Weights of a small GPT-style language model, trained from scratch on English Wikipedia.
Size: 16 layers, width 256, 8 heads of 64, MLP 1024 tanh GELU, vocabulary 8192, 21M parameters.
Training: a variant of Adam for these matrices, 842M tokens, 6427 steps.
MLP neurons of a small language model. Each row is named by its layer, matrix (up: input weights; down: output weights) and neuron, and shows model dimensions 144-207. Each number is 200 + 20 x the weight over its row's rms, rounded and kept within 0 to 999.
After each neuron's rows, "fires in" lists the words (lower case) most often at its 100 highest values on Wikipedia text that the model never trained on.

L11.up102,199,170,131,206,203,207,220,210,197,194,199,178,196,191,177,198,180,198,200,158,177,182,185,160,201,212,193,238,202,187,175,217,189,214,195,195,187,206,229,188,197,202,209,199,221,211,184,147,217,158,234,221,237,179,222,178,205,167,225,193,197,190,191,211
L11.down102,207,193,206,210,193,203,186,186,174,207,189,207,189,192,211,237,184,211,185,200,174,194,201,241,184,186,206,200,213,205,197,228,193,208,216,192,215,231,223,205,199,210,179,182,216,210,214,195,177,198,192,225,195,247,213,208,236,196,187,214,169,221,168,192
fires in: "is", "be", "are", "not", "will"

L3.up647,244,207,206,185,183,203,199,218,205,208,197,202,222,217,200,208,231,202,184,186,195,220,216,208,214,204,194,186,180,184,192,203,200,175,201,205,201,203,184,193,188,206,212,168,207,215,164,201,220,209,207,180,201,221,179,192,217,208,211,169,201,197,201,199
L3.down647,255,212,226,191,204,171,190,192,154,165,194,202,182,191,203,199,191,195,232,192,220,228,187,219,190,167,207,225,180,211,197,204,191,206,224,196,210,191,158,167,209,216,183,215,154,231,235,182,193,208,204,234,217,191,224,217,208,191,222,239,178,164,163,208
fires in: "for", "star", "relocated", "set", "charts"

L5.up448,201,207,228,194,199,168,209,211,215,196,180,179,186,203,240,174,194,209,193,239,192,222,224,193,211,188,218,196,205,210,172,222,180,210,215,198,197,192,214,193,217,183,199,170,224,199,178,220,201,216,202,202,212,194,204,190,220,211,203,203,213,241,173,200
L5.down448,235,179,221,181,181,217,197,218,211,189,216,204,188,212,176,214,195,198,215,233,204,155,174,202,187,195,177,216,201,215,211,198,196,180,207,154,166,200,137,256,204,195,196,233,200,215,177,187,231,204,218,172,210,185,198,260,216,230,167,196,154,185,204,208
fires in: "2", "labour", "to", "january", "1991"

L12.up145,166,206,193,214,219,218,224,243,214,223,206,187,172,197,214,212,197,203,186,168,198,186,178,181,190,222,191,235,158,244,232,213,202,238,148,144,205,187,185,204,201,233,191,198,204,168,185,194,214,160,209,180,211,190,192,190,210,159,172,195,180,182,228,207
L12.down145,179,211,228,210,225,207,221,181,204,225,189,216,230,226,200,176,151,198,201,220,212,193,213,194,200,200,192,205,203,221,188,218,213,237,180,185,203,224,225,167,199,160,215,192,174,193,189,227,238,229,207,207,213,216,203,166,185,196,241,216,202,257,159,189
fires in: "which", "american", "that"

L12.up516,221,217,199,205,179,176,185,187,224,206,179,204,174,233,187,156,197,195,215,244,192,218,208,157,258,212,203,222,202,208,219,219,176,198,195,197,189,205,195,203,204,191,214,169,257,170,198,247,188,203,202,200,220,175,210,215,239,182,172,201,188,184,215,168
L12.down516,230,207,184,168,257,222,225,252,194,187,195,208,196,212,182,234,206,177,172,185,227,225,170,227,182,215,209,215,200,165,193,183,216,167,236,189,180,201,149,205,216,216,171,246,157,211,212,220,175,203,204,196,243,219,179,205,195,211,205,196,210,224,178,163
fires in: "and", "stranger", "or", "rock"

L12.up168,218,213,219,239,180,234,218,194,194,198,192,232,194,191,183,231,168,223,174,181,194,194,221,211,197,208,200,212,186,191,210,183,171,205,187,204,241,210,217,237,210,225,192,156,199,207,222,196,196,157,189,197,203,196,179,186,183,199,225,232,172,209,213,183
L12.down168,231,207,198,220,187,217,186,204,200,183,197,204,169,222,236,195,212,197,195,198,206,202,195,181,224,191,181,225,211,180,199,230,188,190,209,192,195,208,180,197,195,195,252,172,210,181,164,206,159,179,208,197,189,207,217,222,168,218,203,180,173,215,200,219
fires in: "it", "is", "which"

L13.up779,245,209,217,231,194,215,206,161,193,169,193,214,179,180,225,202,239,224,214,196,207,229,229,178,219,198,209,238,159,207,188,214,201,209,196,181,208,201,197,216,185,191,223,204,217,182,229,231,189,177,181,216,222,211,181,215,196,190,200,179,189,219,200,179
L13.down779,190,210,165,201,248,194,218,218,232,195,211,186,199,210,202,207,184,196,200,211,192,206,188,182,191,203,197,211,219,178,220,188,202,205,186,229,210,234,219,199,225,214,190,225,170,198,205,177,216,189,224,206,185,192,226,192,210,199,227,194,237,167,165,225
fires in: "november", "january", "december", "a", "american", "february"

L13.up903,196,201,193,187,208,203,188,207,178,248,186,229,202,178,175,197,183,248,212,225,175,237,224,167,240,218,249,230,209,191,203,171,208,199,224,185,210,172,219,203,199,199,196,218,163,183,156,174,204,160,189,221,236,209,213,196,218,229,215,218,185,169,198,228
L13.down903,237,187,191,190,180,226,187,159,182,159,190,184,220,181,190,202,215,206,182,182,171,231,190,212,184,225,208,214,207,163,197,213,208,207,160,200,197,199,198,184,204,191,211,187,242,176,230,206,185,214,205,191,188,203,219,187,219,205,199,208,302,195,150,217
fires in: "is", "as", "most", "m", "be"